python train.py --d_mlp=1344 --vocab_size=32000 --attn_scale=0.125 --bias="all" --tie_embeddings=true --init="normal"
MLP neurons of a small language model. Each row is named by its layer, matrix (up: input weights) and neuron, and shows model dimensions 16-271. Each number is 500 + 50 x the weight over its row's rms, rounded and kept within 0 to 999. Numbers have three digits each.
After each neuron's rows, "fires on" lists the tokens most often at its 100 highest values on Wikipedia text that the model never trained on. A number after a token or word is its count.

L2.up77:524509500493515501493462525499434530577509524483535485440576579548511412488527539361459495466528368639531527459495528533485495460513449500451435601422521396484413485387536573454534577538564523523475542503413478444495545561480508439617580521450510531539525440545424448490449432476546475573607445508520414444499521477493445591462489477508353428484471467553496495483461514558459542479564525428488588464501505519546470495547477474456567463525437373494407578511516555446477484415471521402512594498498494446500556469459475464445457485434549527581538542384549495477551488506389470524437450485518529500501470483494519548543539426486498514492567515514470502461518487547488460509484546594428475520484610469543478570509548508496578478510481483467574526511552623487515597402454469
fires on: "===" 24, " ===" 23, "==" 11, "\n" 8, " ====" 6, " ==" 4

L2.up1135:434556469526401511443524456393543505472420415500522523385474484538545525468554546567428537545430563590493488518504478453494531608440471522549467529517547542433423531525444506457473475539461462527523531505553555535437514348548452419562494538477434476498571466525559634517424558392487431579470495449492476492456480474461498533472545507516496520479429410510513438418472505491493457458544441423407464559387508540431471507519497528565548488564569563483472539525493486429540575511492462634492591543487508456592534555516460626504515528459519524604492529527429470514530492498461513514350463460441525354479532523547440518469469486551553513475512478424502536499614479483497428440484361484533486524504476496509481535539498651516448435447551530426445521480470582544468534458554473
fires on: "." 45, " " 12, ":" 8, " 1" 7, " 4" 5, " 2" 5

L2.up1015:507526595458541518528495544418550524492498459567537433547566461582361617536520552453552498477485526495500549594489553510441569455391492505392552485510451552430495548574535576573440508542462515515591537464416489534366512513472375555605503481554483486535540517498479402461485543490504528479467469512514560515545536413559485482562485473493505526542506547507503469448530539517561518421495495572407454611598474447521480485539529437508452526635480543551464491530452484530539500593413476438437454451500488623509496458463464572516526477397538595541519497504621523543458558543402485453538474539561474493451546460490463516366461499478516570507511432505545467585471492518420480424543504594515384514566485422575488525507644490473447475540490513494466477499521465542469421456515506
fires on: "," 44, ":" 25, ")," 23

L3.up34:456583449467606498534444474528438524411426484514466483480467563393484515451446569491477439557510512490443498458554485507495472352570491534476497434484459480588491449490565427607433497495436546468474644504504503478466578470517485538515474551415444516440598514521473472534492540523654496509564502445548415548531470486430542493504412519533580481553572558472537493477494462478614443643543420588438506481603477608543584560407523483550498490526494580477476489460485449519552480530471490510527502529590544512562554475516470468504621470444501471486384450460439470453449444438451510471513456512451536427547485508539532493527534493436487431464380557466556425540540407453586548510494449567446478509479520470482462469470585480527417552483537537434513452521490534524490529535532561
fires on: " of" 34, "-" 32, "n" 6

L8.up1320:515518455501450450541562542488462521526485550522535425398480460586545536480509482550526526462469536486562531489512503575493498522424473419489554571532563521528499435509501491576475513391538537449561538569576475508441475533404470449435456454465577615470552521505481463378515441385472569502406517575574586442525497606481510462478538516558460436526452434450518549522357499528445551449481526474542549604454475521518555556479478512415520477579523438501602576499569483528477514507415518510600514508477484438477574554477431481459442487510508474524625461497556563416509432474520501426620581453512562479498577440513545525500503487435568566577497472504504508489556527464532456475545530533560535552495593489411453508464493516558403541532443513431559581604512461508487560498489503
fires on: " a" 27, "," 26, " and" 10, " of" 8, " an" 5, "s" 4

L4.up145:485397447524456561520423570491500559528505457471444475527461513509473532579537459491499509546410427532510496532532398571541519492566409569436464453569505549528566485504487383545474493536448455661535627496430507432481501425393550524501559507432463571453491527472493467467583500432477544467509568514543412544412504590464490564425562471556474502468506507521507480514515565501474557516534514481527488575597584478526392483464512470492421586564481520517515503513510506533441526492514503473513492456469492495517483468391493645524537535472562558513526506508573517435419467424496624508562507647426484455486445505471418545491539523459450507509526476504505542481551450427499513455517441417592461456519429559451445539538481513460542512486523408491677512542532575518490566458459577
fires on: " of" 26, " |" 17, "ing" 15, " to" 8, ":" 5

L5.up263:508440538368499522468472537503491539450482503590482456413531458497530438494561545459529505521499528528477573519538395492556522491479527493467487446485574562502348494628490476447509448529482497474461520478494548569461520446489497500509355506445465493515495469444454500549470550519588445551507518478575408411534522527468530502496510523496394581492542511474493418521467473543567587554512482554476561537480447569465489493497496516433478509588485493464419438438463566526474453494489500376449441526400587426508489458422529588524552417464480447552435536459435513376599510454467447473491462523488491483594571504478585516521477512567503468499427576485434531549471502404491579505592496577525472447512529460545483432546389351554478550541556458509459521497517544468523504444517574
fires on: " of" 29, "s" 14, "." 7, " August" 6, " to" 6, "-" 4

L3.up768:515417471499564510597483502537446536483531568479465518457540541520543535564438570509476479516563444472526580530539539433480443412487574480472582385480424407470376494448489503555555504440518574508596502429462475475490512473437480536459507464537492527546533517461640518584521471505537531442566482394471411446550536539524487484492572393506545454394489546522509493494491473625534502448534432550446511503506537483462562487460548474539501493553606524560399488530497609514524524528423492443526418527455552432607464431442461543538463457479508427468499527476441522462557491461506573460502556435496485479464587488489493485541465410532468466514450493446431513545422464436535477501381520480497473494443580443555571484412495388538533526556386460435457500469529557536495504505512451
fires on: "-" 63, " the" 14, " of" 6, " On" 4

L2.up811:509453517480548454520494485461517480456414501489456538532434459548498416561519548438458473538484445478461499589458443470555536543441427482506433509494555458507351427558551513475513522567569485491500521509413495568509461435635471521553517514460488482478524454431441485535462536515508500491588517474496459456477548487546558469597481489613500535344527421511518471529445454461468470480464469502397500436479523468550492573550470469446488543535447534516448515570542527536487499596451500644452413457442517633480471486477447494466478466478411520525459507487503352463450547557497427513371473469540494423504495508440543501478504460506470441540510462442504410494550436534450518512525499530554517502434525492494557498511449497491535456458507507487442536487426478503573454477499479
fires on: ";" 49, ");" 14, ":" 7

L3.up959:508525447606512530471438510504525522533474519488560464480496458503546548464553411521480480540472478516470561665526526388497533526458509533513502544492401524508587489474488513489432411496512530498522533581471527509568556577526614607531531523542523476538527498555391487535445415496496526482559544487457509497494473423456539604468558488437481527551503429604495490488498416539506486443521451460452586472525473440442449521607495535525579589543560472588504465485611512546413468532477482617517467547439521513552537518415547656442498536567508468336540436501465532528535475467509541510536587456470502431449455526475475507510471510567465505485450532436451502493421452507429375440492482561518504553487506530516473518576464402584563561496491457550494486569482455569525492575523574
fires on: " |" 42, " also" 27

L4.up820:571378516412493486402422529468598497583524520444520537434586529486461544578467483481458449554508502464491443473455493538534465551519369558452408536444508474550460548482546486434544530487459544509469440575485433462614457501543527439555556506546491464598586564474559536510497442578520358494458447605428533429439548506550507502416365567392501455534504518450434451482523494544549531482477556512529481472524539410582559401531475548497516509502467524454508455498564486479548447484563586518585536469515473488533513608536521515467399537497501480523528447551521552476549451526404470544514553492564593431499529428535520602469441460587510484437579472479493522520471498506453438565541595557482501443436500481501523506507533557548461509539431479501447507525547506421499508501371464
fires on: " into" 22, "===" 16, " to" 14, " down" 8, " out" 8, " ===" 6

L5.up333:475544425483492463580461529523501455580505476566522502486575460491496482522493547417528501514516510471575546535490472478512489481467451471495492385492564551510437523584477492472507475386476549469586479423494654433505506541539498445538520507502511559527473485485434582482370472557558377594534556549433544474633397547525538456475536490530410492525419461505429444573499507397577591482507428558427540510471505565545476449497519478562407525469434422407623482526484512479485431483476491447551508499485510503574545427488444395396507418451486500513463614493430557474506457538479545530554507625479408557505556512503540486485466490483477586489514518443492479454592535507515530421470574455535476516543497496582549572520488494613443517484556413419578543588527625466449522485467502
fires on: " of" 38, "-" 24, "," 14, " and" 5, " to" 5, "." 4

L8.up1099:466556552485415482587515492488485555487538429515508421451541442554479519495453454457521498463507429525462510549424437457510576459474382443483507519437513528578480487504536590488467520429529474479510537606515530467527557521539483507528508504527443481497514484499404446466433567431448504483459531558592439485533488559449490473476462617561477450483470469501420585500442527580515483418489350480637458524442494521451489447515544448403503550503552497531494515599596423516520477525534487439524624520418492507541520518558516471435485494503421529514512498441499492467490502484568488483543519514477532470452543426455464475518464467520512478434506505521568540538543524480530543544523434525538438540456427457539452455349503505415424517504542433468472384570586490445589467460475479
fires on: "," 32, "-" 20, " and" 9, " " 7, " international" 5, " de" 5

L4.up410:525498410576511573474436494479536444475520534513461463480525453431427488598523511542534541483538498507525511515507502514572400521545559535457557582511471576523410502492465371530524465417400491467512546420518499458509483480463476475487543486504453471524591506529495471524499428552559519563509492512599544575485546441551470485478580468567526556412513438519543503543529449392492502497528558448478539551649551477452523536456522602491527523503474454446486461607584493435575544537505527413506469577532481462457550431427529473433470425597489499551485444465547548382540490481442577507389519471470458435518459452471556580576504528472503481496535454537477447585469565410532468472504491373520463498560458398411509486578406504379461544485571438440564478485534550531472651544471456
fires on: "s" 28, " |" 12, " of" 8, "'" 6, " has" 4, " do" 4

L4.up13:493505528473544563440444573325525497471604451376458534618403509487457523493471460476487510528518495530485501541451445580546471554560438496511470583513553595539507487495567488535456486454486560542513620555579483436516540555514574373447618437531515435537466480499525491539483470526553502532512532545526505487356496584470490397392463524469471483536390497507488422536480389461570493519565509475519565513534592546490500494508512562518470548575582545444402485472528468535493501525516522520550460333405588439541488544560443501520523480512551525577456520431493575498455428495545486425444495524530507447535524534590528471524486462446536547524518479486522411488493441390466415519496559402478521493542477535462429494459525502470541428523501476519502487462537493467434486493476471
fires on: " of" 30, "ing" 16, " up" 5, "ed" 4

L2.up794:492493547518492436435449533488539527391455570499583420529466594556417498517590528446535476566460483527514486604485505489533629527403461431427493510424528462545425519519504437470545509590474496514528503518539447372506505399535491562464509527474537449582487477454432505486509512418524504519415493558497473561516510395531544500556489472522483459472445355486461500556461504453450563510509538476425518510610485496548442548527531517515499511603459546495448513542535539452510509578424508481561452528436499504540529462461468442509456415479476529607507499531545397559521476569444472477429482443550506341438455548519427480502480473506430454452526460522508526499434434431465415510524456462556513506486536469508469553457582558530539534453523473474443566438375522468443519434359491
fires on: "." 44, ":" 7, "," 7, ")" 4, ";" 4

L3.up367:450495425563414450524529512497452547433499488516508547459526490489550509482571591503520567452585488490520542624426501438545560552425592521488446564358538553540395510509463538606531465506413531475529549549499447537619484468386559493470494515511477507489582462488448453538534501521569482394500498522458490487459520494465456510513478444524407526387541495533515513433462402467417509506518408426465479520427486489519527575552449495546553530519502327557513497499481482543521537477527452515479501531486482546562454473487539565407462457502545499435543497462427364418511407463377527457396525430449433467412464396582482485439466523469498513422504548506479459493568483490424415501511543549495427521581565441476527497530421589469534487518507497520482404541519445545574488369527482
fires on: " |" 79

L5.up1243:487429442574452460511476459476544501444542520484538471509502510509661455492542539485558520601494501474497562541469496398577502399467479510486416516541428454543482567493483429462566567476540430506569526410542561392468477534528485474462542490452480502545486466474508497395619458454492513435414534509511514401511520527490534518505559489547524563472512475518464481492456593558454391530493554515509464530551463494514485446560532458568485499511474573534504473511511524497438595562574522525385453490473563504489567459484494583563494503440430550622477532580437492487502481435486521543476588573493478533510417437521395523471574479452459470523453540403483507537562497437543531404491531509505583621543565496413521473462482551524402614407463491546506502505538490435550542544476392
fires on: " to" 22, " National" 21, " |" 13, " not" 9, " for" 6

L5.up1003:461513473479553573484440570601437509584496442458478500537535463448448486689441433557550468584536446507486492602551392513581468571481409503467454520529511593603467482528543507412453546523502464519542541457478474525516476476530458521516462559457416570473465458500446544431451497536502492539538529483479546565489381480515469562545507503399538498518526452517516479366505553480461474567494369506446507575508554455547487495495540448534486490614510509560564456532587585503468444450556510502556563578501468552522483597531516457492462508548504422510518463473512461446449447503490488488489449450432544543464537532535476465510497492454457578433510435527508489405520551407511517522431477514547463497455505464611450500537496457425560487558532542531633565529554443524453478441512654
fires on: "-" 41, " in" 11, " (" 8, " to" 7, "ing" 4

L4.up912:452495557502519489490535397465517543504424552574514508388482389573497471513530535538539485450514604566514524501541535404479572505513526585555533565427479461401364521494470504541530472479559494516518441506525591519506471438466483446478393536519457456491537515472501536603463505480521537464468497413469472530570483527528469569536573485427517495409478462585572492398481607676490504441450340451482487668544463579503456464457445532489503497518530537521459382520516550557513508520585457488433541504530542547497509460420522529479558504518492520456523489551423512551528546483478446483431495465442603585490572430490482437449419499513587498480505507466472485465442495531461461546522480436524498388539566480504565552511458452537452544543513417563571393559532465471385585523453542
fires on: "'" 39, "d" 9, "s" 8, "-" 7, " al" 4

L2.up1127:506518471563466511508482501423504518548456468467620414543543525432519486517514540503381479536482445537502549557429519556457546574502295525502537504428404546407502576498489502465520444502425453458612519456510446439490541541500504528470439487565538447548436431586461511587563496552500506616485439492484494422476591500333530498574485418481499416538405540558486491504580443435485456501471564605425535493508492429450502543494525562487504510583585499506437508537516501636527480678553465504526478531460518487493529518457527602499644492495496537465511523590519444502422449524559547502458475464529494504394453526568503477531534447484454500480450494485505536552414446508477394522557459479495356485469527466508497441549488541567425513517466518460487487490492518408498494610432473
fires on: " |" 98

L2.up749:473536477516492471535477556471465461531548423501525451557545460503507513572498518482506535489485452561592501668571486446535493529431425520481580576458494629442494505499511474560517548516549474522557533513447554438481479507617615596499470523440514415507519399485474521508516505504539586564559451533495529444601490514519556491562551476574537461371479345519501462563468424532465457506552485419479465504555459438503438504503510545436501588501541527579468450500513490563530494551518519536494553594493441581475600505482549524539526473437465530573534625524533438559546567553555508492457548397554466452485530568476487553560501460496433499339447419495543455424474476490464441515469501544547386466429592409505498504561487477465529522436473554492457495550417490512486520451464484
fires on: " (" 22, "," 19, ")" 14, "---|---|---|---|" 7, " by" 5